config.yaml
num_hidden_layers: 25
hidden_size: 256
num_attention_heads: 4
num_key_value_heads: 4
head_dim: 64
intermediate_size: 768
vocab_size: 512
hidden_act: "tanh_gelu"
norm: "layernorm"
norm_place: "pre"
norm_eps: 1e-05
positions: "learned"
qk_norm: false
attn_scale: 0.125
bias: "all"
tie_word_embeddings: true
parallel_block: false
init: "normal"
init_std_qkv: 0.041
init_std_o: 0.0058
init_std_up: 0.041
init_std_down: 0.00335
optimizer: "muon_variant"
learning_rate: 0.0109
lr_mult_o: 1.02
lr_mult_down: 3.0
beta1: 0.9
lr_head: 0.00894
max_grad_norm: 2.0
warmup_steps: 200
schedule: "wsd"
decay_fraction: 0.599
decay_shape: "linear"
final_lr_fraction: 0.05
batch_tokens: 131072
max_seq_len: 1024
doc_mask: true
train_tokens: 540600000
max_steps: 4125
dataset: "wikipedia_en"
MLP neurons of a small language model. Each row is named by its layer, matrix (up: input weights) and neuron, and shows model dimensions 0-127. Each number is 500 + 50 x the weight over its row's rms, rounded and kept within 0 to 999. Numbers have three digits each.
A block is one neuron, or neurons of one layer that tend to fire together. Before each block is what it responds to, as a language model described it from the Wikipedia text at the highest values.

The last piece of a word split into fragments, plus short function words, right before the next word begins: "me|t", "lef|t", "jus|t", "includ|ed", "of".
L20.up349:613530527482511534455474528499567507508444458541433588517527434416466448561494499429519501482453571517482468529447499479504555515468507596524472434518411535472529475524517538501544466419471518654513591476547489540542499581495551525495483534450637496458439512506529498528368507405429454469454506574371537623545428498536571498416504512580509430507578552520525537475468513545531511520358

Middle word-piece fragments inside split words, mostly "as" in rele-as-e(d), also "ag" in Le-ag-ue, "ad" in gr-ad-e, "and" in L-and-mark.
L9.up1:562412577537555510502577574524493506440462401446402540491434521563554454451390524496456521475541459451469591477555522458513536463496496532490441589490550580456476426445433539448495497466537418605559482509458485438548409504522533511498460423543463497462418585592578516562497492460478571499454489481479468417509507444476573464441495484414448509524550516475514375514538577465496541555476
L9.up209:470508554499518394450584417573472444557459503496441470577561482517429423607503531522554619421503461469413407435475472475536594502477421424491491493460426494551395453561519474499484476425496487538532521457535545507487442445533543456561469512487504501487495506525426389607475553476542505504538519471492521415483431454593525392491487495589492582493484566508460582444572448543465516437569
L9.up260:574465471417514508461502590542468523538510483486464482507507483472576529498527432622523554513553497565505439480493491560533576421501500502545365453529555464510418441443477515482500543541513482523596440456474592503518496503454443456526454467472465512446593552453489505435474527505589460484528515499485429495581482512514511546482408495340473477543482519469450395571450476489523530484590
L9.up275:520564480478504477536521453517468515587404506475552502505526474425513443570501556523376580467558509505580562536392592553539470576570499493448458463471461498447518417480484432585465501488515462489515519504463525510454476532579467411447433481519517496476528539504560506522423439386520534521469576511487550503427408440613483574443483444472556506575476475454527549432509442532404422578548
L9.up317:609446480405580520492540504510573463510452547495514483530516491570469491542457488676463540501535437514538524458590412498514507531499453576538495451462526513546543521481511598459471545455522430489547554461456504458499527533410471518524434476488494462494547458554481568532506404478552537464495524506492403445454441521470475537505532642488557484561459513522489499449478475433473526549524
L9.up409:449503385512475505524490511493558469513569515577467519471496528483506486542486524520430587416439560455493471409450591472484501549524519457477554475435487511501388453545520537442530478483521543545519575503543522593518568573511482415527398542628436514507522520478634454579537458446486522502485563481463394525438540413619501430443592511553494504498510481469451535437481477468546482466508
L9.up492:535544477488530488540535477420508573569616460444500520396481416551429466486481491536518494565471472424458563493484550480542481572427510446445495540485475584485389457489540472456452443473597455482443510524492452421479471522548517571561481527580453547467502462499468568545491507458571484516521563546455530446470487537559520530464449471405599470458447489470479595508496530462416491640566
L9.up761:501512587468468513491545535515493399419474520525490542467503560554470400417558442491524512557454527533537441442492535505477475459524622501583460406547541507528516568536376524523553530518448637511579547519572470504413417495503460408453580512529450467558459593520500444517452457502441507529513553525469585515515333441433469492452536394510531536568483585475516503507496455464541455458513

Inflection endings (-ed, -ing, -s) closing verbs of saying or reporting before a quoted claim, e.g. commented, noted, argued that; weaker on other word-internal pieces.
L14.up13:506445483580442413483498515478418553501464527476496533582492600556532505514469478507413487495580513508422508446484497388467477578552480471495604461488475447591491501505528497496506567479552527498518420514485545561558417635464549502344484465541419534546498421514561560391599452398508465463475527496487555472536522462450490494584543526500490441424495463483471462469552434510422505465503
L14.up51:530468608502450497451460548468463471532591441527539527580574565559544473510394428502507499441469514524524483467557616470511573518455507485561493519602466411560436424509504476520431564549484516565532434575475502507391416433478551506422509534438456418405581427469558567437563551511573482545441543513480489494560533474461497545503412468394526506401489575506463460557440519508498416561486
L14.up177:538463462497485425441526395560466578459524454436477480514537504503434393474507410526489510503617529548439442526460538427476563486464597419570525510596556564579486539462525498508411479472508564594516479537425560465500523447397471560449437352525551510472487469499481467544462520488573425541494462510527585530500528415517486419506591473488556542485535451475498538535516447514577542487478
L14.up222:463469477495513595466548399518504474571510496465451459499423498481583515515562429444508494485495596489461498476592566515478584560393509521514494453481548450481478557510472533525411493474503446506439495431575567517513547502500499489485423548502483503546548516518509600504377555535540569545407500542528542529435573372523487490477502521502350500578449467478531462481520470501613469571432
L14.up347:540409504326590529492532495546560461426415479447478463525525414513482445526500479457567470555447550460530591512453524544482461539437568496426494508493461511554564559489523518400476619474495467566536403495598485459464524531455523512473472505511540506474488492557585561491640476490506538464487492532467482545422514448486498522496445556497495473477532565590477437570395440507559451509507
L14.up389:475528501524590531512585384430600510543558486502405540434513501508502527441438487533558436534601581572519534480533563529576500546570451517503669565583497469508516436537456450503470489518481459467493451402538453522467455516483471544489509610530469482497427461414506476425485498550506462506558510544547569468518535448467463540506504444460409481479381515424483556512457530510432418482552
L14.up554:490491489562583501489503551512540600456439464532520487480467452446520518495562469471436542526492551460511462505539554509523529511440534486519433546474428569506508432471556450512459559559409457473506493545381622576511500444417448520446327487458498496501435517495469487492445473399498428510489489459489489520554473454600573496480434446555419561541423574550514467606450556571527474576425
L14.up566:464518499535427562479479533361547440427436431539480488493471522514508374479566546467429474564379444570508589502590564543474550496457481520543489512471426491583495457467467478557550402419469494518482508450509581491388501435457512533499516472468586533563476489450563467458450486438502456476670447539476547566499522501501531561458493512560545375473530445418450576529526563605437478592501

Final piece of a word that opens a sentence as its subject, mostly He/She or a surname in biographies right after section headings, e.g. "H-e began", "Keeb-le married".
L20.up601:457520513497477533489530481516562513542461550530530545526554550513447508530523429473523580472468515444401422520507517504612459464558575572420460493508515449554502491553426546523442514449441535532545556587481480431504489515491477405494439523516477443486543498454507500466385648596533440531479590473420487488429574512450574543551498496476382537529542509633527569648506513520534394559537

Final piece of a verb or preposition that expects an object next, strongest for asked/asks, also of, to, married, ensure.
L9.up64:593483457523408513411458437526590528469466494555552571512533591476573540518525453566576450459491520541540499498510612521551515405457453428477504523542555482614545493413586443508542480522477461558490434464441414372544459468450454497529455508501530445464496472451541486524497429576510560446470576553470495499424543444527485558460513591461480492547439493470542378441430443434587417555471
L9.up129:557533517454506481407525486482593611411495573505557459412534502503478557482490535448622525428377466468495518451502545509427541518430494512456504483551500515570567451534528465437472520530510493547524481421522478543516556489467550530531482534422469562388499373501547468496569537504495509531510471529505452448454432447476477513494519472505575546485461499565485491531450410445557463488437
L9.up191:463456471509535506522532498485528459504485502531477574538471560469464447461554545504379462477513467526526550479578553400524467517522482531480457495520421513516482418514592514407624515506425426482524581493433481459482482454485486514478512512500585534582480436489547502514512490431536468498525554525528507511520532484560589568466621394520469442564433526471448482442514521454417557553463
L9.up242:463443495422459515457478485443498537532481563525466520543591483431539532392441541585511519482536580519504575507528535464482507484510530456434465454631472534557503457478470587508443503474527475491564413457534480458510505557547555444585450476515538480456510519508594396415514540439462577535439586542569487551389489503564457524537582532544464445481381501416506496464467502472427535511485
L9.up303:566616484488542567459425385522499480525531452522432438635436505558492580477411551478538502444517513592457480547523616466550512549527562489521473497447598453525535483486533499504438491437521468497498535488404527553491572481488476507584472442399470520567580513384433497434546487426546462483550583593471564522390405450559509552482516523541500509591521483466474559536599523557407478445524
L9.up308:519571489516532588473470515522443583441548498564540565558403566500551537487445514522610512545463565572486496447510545525513490471459474444572445552456479534540503474512591451420465462424484521636585461411552497473526438532476417498570471435512470483498441457487515484515457529579483493562510455528451515442548493484518469609597512514585514409613478554427439500595431497500506463595466
L9.up365:448591515567379529481496494559567617576565548497461483487465511530493461480585452465536457594474502538543483559450579463469505464483441441521537547426451566456490453415617534423517507531509527519484606476495396528573511480433455520616530458514516434545559569553454568462520423445550457414557425488472510467475400560536424612562497445517566471577462486528520573601435460555518551549461
L9.up385:565441543487470505517511497567490524391489495418413568618460555462517430563529468419496423494541494450443494493540484525462484551562481477540474553474507453533521528471567511482534501446456402524545511496402457485488505487448473435453492495494486491460582476508582475486480533496523535509493516385493511547509505447496482555536481487515535487578462598564551473493544450485451487594416

Short subword pieces inside proper names split into many tokens, mostly surnames and places in lists, e.g. Ad-l-er, Ed-in-burgh, Ah-m-adinejad.
L14.up94:479564543544505392472604494581523484620497488404423514583634470465536500518555522439483511589434500566507508445445550465476414457579504486449419417508514475565476502446520443443515435524475453469545619484535474532487397502464428488578506492505536483505503497432461494535492566454497461536409464486579519522435615456495562547474498481431573513604588431523449493540508561551448456541478
L14.up131:512583440507510517498561552472493558530495504529473432501610568464457434519553455504462492453555529535547458512467417555550476449433479484557514551509552446428494553486481507557465508472455467564470425457523517447488465451483418542466557401551518488456435529491502579557380497562451515617437462526533554585476483545550534491473468441424475497534541489474552507561536450514539565517501
L14.up297:565506507575440513563459507531415434478468426482432459578470562567529502513510526458449504512455482511583474517462410570473536572456517552575461478515478379445523450580419510498468528448396473408512522549518593526506469455501539491580441477569503496470432490510435506423505548496411498481538474523544552527504574413518511525497498502545528507434549484511488599538518487534427477595595
L14.up349:522573474444526501546505549503511556383549490453436455526495459499466418439473559463525489505511501494588511428462412507486524499506407611548454538526502448466504468469433533515560462545474462514594413539520527390456471433413471514425446462503548591533480565511519501517529575519478438595578560494552427532506536484528502345588467482513515452432492576525512510566501484504508435488474
L14.up395:559535515546561549474643463528445522454569514525512396589428512504437515494556473543462562552501544478483463515500515495393507519555458571522483417375537485510563503514413595556448502538428408517515581417506477535502473521445490470507552555495546452443429536470511530425458577526483478545493545599545605498482577379501447503409475518555471510477580484486451373477540445487552536466463
L14.up430:543456444557632527416387475470540506592510547520516475451530616479469452468557446539456475455456557513432531523380419502463542518489574483532465498462566508535606418449463529423511506440471479443461471461473558482495481552484521515497489457616579477534446571460419483445451539520541577501443546537575611566424460387423489461506461523544500461523545531517495503534448590556525502493506
L14.up544:542491452483438550574475494512538605517495464405524573606501462557418406467533512473544449542499491605513439555555511395485469492515460537476510487451576495442510505511512474489490498443389562506467479427511502509496473442442551477471450497446482517476420613441487504525507488412504500526524425625466510494525492506469499511495570527549552575458434575452496503496511501549650463581478
L14.up641:575551502473440431492623516507604477500515549459510407493481579521480538635486489520462526540431520497577509476481391492382429471523492525518491544475444449544448617551526631440535545569392490526501518427527465408498524492464528483479454417521531555418484547467475482476492531462430495545469467562436487522469577509543442449462512505510587455521507445486467456560517571571540447520456

Final word pieces that complete a split word, mostly verb inflections before their object or complement, such as seem-ed, walk-ed, seek-ing, los-t.
L14.up207:549585544483520558491466489466552580492515528481393590508512504518539500552443429393508491533535415467544470469529463471493567443514419513506438481430494491535552521438491482487564519475488577512513437483501426551451425446536455586479487505482539447470570537538413491491569488394550535625538500535471476478545523423507466505534591540501551521520576495493485564506504579552457396523521
L14.up332:497549492576477488512501547471419550529440527538465542498532495525524468517594457425525511473532478424548434470479415613519470435504533508455530531552377505482532399470585529579546624480523532577540509451492479485582395474476498477548449433521579526480559516581518475527470567595495544547549610492543485499494531458403583555508470581407559504506396574529529493464463600512492579533553
L14.up351:502576563418512555546488482494453476503474468512487440363511510564545497519543485437543549503460602487427479478562515420407599404477488580571509505563514497496531486488495526592532468508544503474477433568591532486493440464525522439461446356523604448456444500358431446491549484430526538489500529544530425592497490467517508466461458572483455475563634495438438481514475567558495529575514
L14.up371:445568424514532550520528475502413482528555428439519535563553532582516477485590535505546474548474521461467563409479510473567514456441465549452525526469497425410512559526551512468495524408444424479549497493500571468473472484522466518485410515526453464433496460498518511447520477568509540437474351330457504550467501407476505569494525447523516472510505467455538497515537389520482429508478
L14.up481:475503555541573516472434477550507589585480549493523563495379564436494526490582456605462464530551512607485467549560503410496487467470467497579500472590439559474458477527476557397492502536509500496469539500531443597533519500527523578560455492552492566484538433460541511483486473467499417536549532499471477533458481406438548544493546451441445537477555438485528401482487352411538529425576
L14.up537:509553448412562449526429445502538532562533465438482505487465496441495457572501472487487506475506578501473508553565402596478559492472530489482444529599492438561567454465462577605425603470490423530485504503446480435369499578464516520553611492475475499468480501527403570570571435441526417531554492599372481531515506520410610531503539484487458538564464579526477469554511561534470505564492
L14.up687:448529397505582534482583490476499458440498448582495585593452555560527497438545442479559502516508609454559463530526539529508441539467496508529517428519465465454485543519468462526428502532421390475491500433581459564493485537413482474499429432537572452456551556463533562489495464516509584424522440458465583523468538528441448454555433599494534572547487533444532554481575498482472618510498
L14.up737:505492481541492521466493348516547565479468493477519565559439524487469490542586443428491465615583546419401460508521521524511498450514478507577448512543501507463516482520472483552465569461452565497566514530531564487518459457493446500631464572523507492557536488498595463455478478456424502480559521505592481571506525450516531567508425447498484461565515534492588538508522473536467531482526

Second piece of a word split into small fragments, mostly "he" completing "she" in biographies, also "su"+"ch", "sur"+"vey", "aer"+"o"+"batics".
L14.up116:471602373480452461512604470427618480527559547484573535477567571384515508511497570548477495545494436452416475552517418439471517505537480516459444532494412511536500485552438443495517435531465501422475490529419567470546517524498561577568525462461573465487511519541457445497600441487456464506569532565512516497562504591570534462539507447427489514471479500543507554496504612570418561450485
L14.up229:505457516479472526427570451606462538491555527483523510483471523443470524551551496517529461462412487531514575522425560511584539506491540498557555478518538470475352510592534579507504474479471455444508489496437553572485520575557546458457457524540485458490600546487599478530401535512521564446477496511451521513444401512564536519474483523479409496490490444477488529543509415560532509471527
L14.up270:550464452506466535481534543529535518503584539482522556530525540517481543499522481547391527517515487454407494519561446491554467518435482472504565470544597472562451538558532485483571417545440551476467521429487511565429458526465558511504580567442443442513530414467541447500434559393441587558448607447624442519479551507562460444452431461429521534474527436506410483461481427496493517473494
L14.up414:416550399502501536460442507488451568537459467502509411496515529461550507561566494498413498530529504459506428508535425585533495465483527523522523574524484534547454425482531436473470346519578524490438542463426566435477484564561619517562559493540508560499592502452564550459467529508434476511441477495524425463482443548508575473568474447436490478527482492555511503477547510528525430501454
L14.up435:454457537578560544527448442461460464399495464600513482526516523524536489508523480523491371549504566498468491557501539574449467541520533566514537538531559514524421491486512368555575463616393474615545505543567455538560479588537454497574518417501612539522518460418498499500556540503505501519401567441488496492543547462544532454548490392505609536544528429486406468420428503525505522439472
L14.up532:464474568497509481542466423392481573400524608415544532425472464474421558511512406514525480523416527512548418486475591500529448559451526585446545538540441523470534512437575427427452494586421451517526478503533521517550437474442474544568549497498509451437519528522388542509555594472477493547511473590540544523442487474510537532597507584515558526493541511504437460454560534618489491453530
L14.up628:440536477478508522572484488392469548520463470539474513473500595511519448475493491555461463500567494446560593440501484489436487529415446515437536584564564466501635529468599527375514471452486523474534523574422464492402448570483531512546488440567525557464539409547541522564519461398567462486508490461595482447514551506606498467507493460440543533485543420575478449484487412514518465548490
L14.up690:461537610470511507611524459513472630540480443566550508582526478478520520537536428444458582494449477450481482468552513547485464414502483443474407455474499568549452449570550567468389433398578402393435465506639574582445462529508528528440480523509456497450591475581479588477448509567496493530566549588547556514563471564550491509513580511527539590458482512442527546497453514546491531498514

Short word-piece tokens inside a word split into fragments, above all "en" after a consonant, as in Ar-en-a, ag-en-cy, par-en-theses, s-en-d.
L9.up150:467497504618594504474522508555409576469485428568439550544571552473528488445512483549471548439492523558447527525550498543460504609482554467494494525494370527519550513492531561554526573484502490482470551500439578438559573586591531492506559454423482517482424497407488458526518469543506523535491582500432504572495595488501509472533499383500429640413429453378536473438471551416553428531561
L9.up184:491409603489442523397516422490440528486481437468461566602513506555509476481496533575431535453534443481526522544631401550448481530512541593509455540474598457535457430506509444480520488519436475546444546440476459485435504426461456518478536530504408373589573465434510519566519429440580382493528514468459621585461533467512501440590494515488603576545463431494556445475468528429497428513504
L9.up266:550618547493497544488421447522513448482450474479472527440530583455484536428535484576466440502483496552541472495495436471526476451486509465449513561479479562527493556602521456410463505517577456529513498522502567501406481528503494465513457560470592499525470511505375522514500557533516500577520496550454580433533446481422503538502593565452552596514483511513520564490604574511489420577521
L9.up286:377538477571578566553368507503406497543515528490489529340526578538474568489495522485438452510467482473465487475505575415424478568499513449554484595499466487537503459529458521522550556497441440552467444491537534436420491574498430507541480458496496502497547535494606460577499446507510475485474432483461433449498504525499497447504451552424569425472472490454531484474543558457542418506566
L9.up403:471495515375479453490430511514439483440500457473518518564470557571436503498602536586502487506551573598482540480539512472485455419483485432499519639424554462513474479483497468490550559511463535440408435489510575486428488526576517480512510480423494492561511513493616545564421492521457564528491490542460490594488530496496437492558536494497652545610443463486501522382611517490494535510557
L9.up440:463562579447443398522498561517467539462487555501486459518455543557502452471536541529481420592529441445437454512592507446444354529510536541468476500520503559490548501610478448523418456501569519483471318472437466575515532487518402524568434487495478503505479548413427492483507430457518515568486491436519458534458463502408425550548454525457473526593476457495443468556491439448500581530494
L9.up514:537511517473494650552433398558516508351464525427524455468530478567499508464559510495511451527391480493469491502554545463451490477496488525485451536547501438518535525555547558503523463472468503439532440556442476519550499510561478541507547563471493524482469438485541501520518544525594576439533406401508475515522459488517457591510583515445600561457416473531568608560465457476501461416531
L9.up693:517526461447552442536509453573442512483467531546514566533520518473439424496454462463543478535457444522424475546448477528557464526567492514482534583558502446478486478495466462514528604505476491453482543539489561503479507567493433447490597580505402465443533592432494513483515430485568473535523550468514495474549472509489428453548456508491477485477468473468507489477483455428461539497486

Inflection endings of transitive verbs taking a direct object next, mostly acquire/gain verbs (earned, received, gained, wearing), also make, took, won, held.
L9.up54:423557573458488602473505554479457378512489503470472475470558509469404516399563544507474567551472565419428533554480547470484417541405459560508404488432355571488408549496575504484474445520488501549529507477534473545511573457500561462591432506498392549523534563443608482537489541544542507548592462455504486561521361574478516502493495471504471465497513500574446564534606576535550472558445
L9.up84:574441453473498496591506527539469530522384575460474441540464472555511383454478422613515433585467485521519435539466597433545468590408578458489518496383494502475551497490494414506479508563468399554416555510498436530609459502458462463511449528550423573542501518542493438530523539472503494627547580541480497506590394511483543456499524562485440445504565486574450507529519476497556607564554
L9.up277:442570507520559431512575446515425515451554517490424504643436507532438453439508535534473554517561476495507497597495603551445438456541484523511482452539488469525527453482583471491464468483462532488540525539454470400531473588465500527495472539502538574559505459488420448504477518506596477486547496418468443499521552402495550457587527497463565574478564484441454528529585542472538466599498
L9.up417:554379531486561510453464492562410498422476467535541517557542553535445388526434479572464471529451500526466451429553551512570434644416543527425521497479483466476503518409448591441541504564590530497404564529526436493519469469523565437498480471515559455425584533550442506513511413480481598487481582510533522606536481518527481517459529412596462537463413563518490442544434489547413493485439
L9.up447:511585508446458480560560530506574480515460456402473543462552477579422466536398482428571465494454408446474430467418432559527567603503476446468505500450501478479449390554538461413401459502449474506467591536466492548510492535488476550522494460489478480449515410520516514455572550546507517526531464526606497571533466523494443529438543584623476515538522550511507431530546574554561488542446
L9.up454:467472552578487515484545511514517488549460543512463502472482557570452451491510507575561379533593528351542430553542521429463574518486456434665560508505522442414512523526584527474588512514556501477472520556494438485472495578511527580466473563437568500522541495467563536509478530540456585523469546467529468429433438470523480396524552547517514489543432506490465484524459429447580402491565
L9.up752:513568461479474507444493474525535490532544460512507551560422496470428357485467487577476530547522443482561521489455511486592517458445446557399508503483573600531533470536500478455459534488515479518489485563525471453533513496451394517575524474497409460495449521472529416531511457574507525650471400469517467431525492517461573498401499561482576494520602524527444462576536570532508521556493
L9.up766:467578539515514462483487554519572537518469477400383520508495493602449521481519525568550514518555480538481449478533497504371468454450531535490513444537410536462500500504573504471410471539559598468528493511462478574483471563464545459551466538512568550510474519513417490508433570483452445541433545470499475450557553556531538543501426582559493590496518528480514457482455571508431436533520

Short word-piece fragments inside common multi-token English words, such as ap in bibliography/photograph, f in lift/left/life, or in history.
L14.up22:423548613585555503537530484652529472556517428484504595509461532475531552544516552511573483391484451533491523507533477441503499431554507514551495451505404458474580513501509482454492533541525537468529469447505532553496529492556512511454398420471365422425516456479496484515551508452477396461511571507466524536526525452546425512504593525474533451530404468480390541561480402511428449490621
L14.up49:611454558518493444565561596469463510471507523497496530444598454478516485419467420495463546534541479588487492479546530529466560523506587557481495432595562439455441450492594487477453502501493431534519432480470499499530487471529426510501430459490426482544428571442505502587503545533519376435586466381496501482466564512463441539608491529456549524483411519429493464496476546609460508443449
L14.up50:478442526565515539441511467473480532440478413340484548530456587486531510482392570471515536599493447564412553503574547477485574515477475529484606486484563517488573591502505394505429453529546509507530449514491547496503499495483449504551432490494507476540507480503535532491492511488640554420578512528490550495466457522470549383564532484446456549508568499408490492512480515525527487510557
L14.up78:529401417502515509507550554459491384565487472494457468500466472468525527563520511470566442485529499524440374510612440471543479414488513488530571403576431434414511438458568426452496443516503417503502448478565621448518510505586473546547529500530398578433523539516576439563549515447568539518408564415486476527482512446476514566412555565472560543442468436554437474537460545479497541563553
L14.up377:542491534493578460544497543627498599461618468555522539434512475661493436495493473518486458477472420534536476489406539510533501477416570455540594562496564595517371483519413478440544552494475464548504596530464497630499480486475540515443553483450436563532556527432471479542571498479479491550503594455514513516395470466472587471611522521435466492492511488542545535610487563606579392515403
L14.up427:565551478545388541466631481507590450479513505500496482546441454413617506545453454480453459561426454492530466461551498583497476430417520587486466418540596493497467498512476522512512482513552507553439440499466544495534511518464397520559473525539478433484535430482520480546515437456557470483504569569547427560407525517454539459543502549411494514466490543500523518468402542532509499534461
L14.up539:498555483492586557568547533472515447464475561445481528427538424425466496538530542593392439442511539396592560425512503402423516486533508575441532556588505468542462380481426541471552593556572381462538530558415480519534502562533414551509429540479478514553551530481527471580486567491577494492457449507578402526502508522473493454531455489550503517492532500499526562508578557458476533556474
L14.up627:516570507498529529489488497493503489429515597529502479475541503572460589514502542492554583408538448559502478524461492568512421504520571532559598514531396485491468575560591444476485517567534443480546529422501480507529500494522490546445487489487484506490428512531562507535548532479519552443463482437534582556536450582451421518515511462424525480392442429455441480463472548490420503551612

Final word piece that completes a person's surname, as in Hillar|d, Thomps|on, Hugh|es, often before a bracket, table bar, or verb; also "was"/"is" after "he"/"who".
L9.up25:538525573491548529503400498451479556525508512537607526680529489529440469461507461602527520541491430513406516467599452599549561494415476442467511577507507512511392446519515520488445599526472548524456543471533496511559443448498594512489460479487490461503391583411436543564455465538510529499489449419414524477574503385462495572539560503534484502474537433529543449417480546407497510563443
L9.up119:536494453474488546564471515511471532496461506557468453430422430500445513423543449555535560546541527465602494582407429479449563601421443454534435477525488558461468508493486537454404517514487402441400499461573519443463522523404546465561422467457509444478440533477554590528411513485462385411576506488600468515545398421583493370447476434464543495513461400517585541497450484441556453552475
L9.up148:503543593635559559510465634510575534529501466613531533497489443460487446549500445517488491494500517448483466384432536422452450588535469517477527524453474527525469607589446553468501532387417486549476546448558463447570538496474534542507511553475506436558454539573458510433469528481542542532550493374455496458515386537506508478539442560499731467447556535511412445463490464409536377551498
L9.up384:517472547433513479611454392602443478399517461515569568585516517519502456500438468462519563417512489537554473483535422512617556505467512547475588509554445484471555487537463457633433483522439506539510459490522518445600447532445446541477495535526507534578513461499511477548488498492517550540457514604395379430526600479475541524601495526403475583498513392480529449548549479488583526492514
L9.up400:547515478505544455507598580537462530519513522521511603479529585575473426607552517557522549454513422436514492450466533487421412458401460539479527506439501480523441592501494483571539576469514457561366528519620553550482447497505526494509552536471492573483423552482469468543527393579508534438577505450520473511531461482495612525462477472480545481397530564624513510481512428441485469559520
L9.up405:505580459536434607511414557461434572488518406513455463467475531418454459497490483604395512395464592553511415522452414500509514534495579421439520528465539460425460493535471527482536437441367597540457536491556502530504456509490564454504543606394420407457481540493537508464500481470507525513532485464484490432592482405420484511480475456519490494529535548471549506506441479532621530506514
L9.up439:492520482483585540495533476500409392484499406428541485486470457427533481639533604551551617453540504521540501498456475467424460495422474559506488500496523412463527539534486442444559491421477520578529497512482404437469502494542515548532505511449475488434486476470524457522511491431483583574601462501471495473537415475551493448511525592494533548568582461436572552533571538476507480415466
L9.up478:603564501557459562672476531534489425512482544428512529522493544489491473589586455574511512483475536470487490441504458525462532496513432535433434428451572451557488489546376594525427556442516489520455604408488528506486490477499490486561472503425540450470400544533561488652448491512540562480501607475508533451502502456466532441551451522430556583524499500503413460513420528412510474558404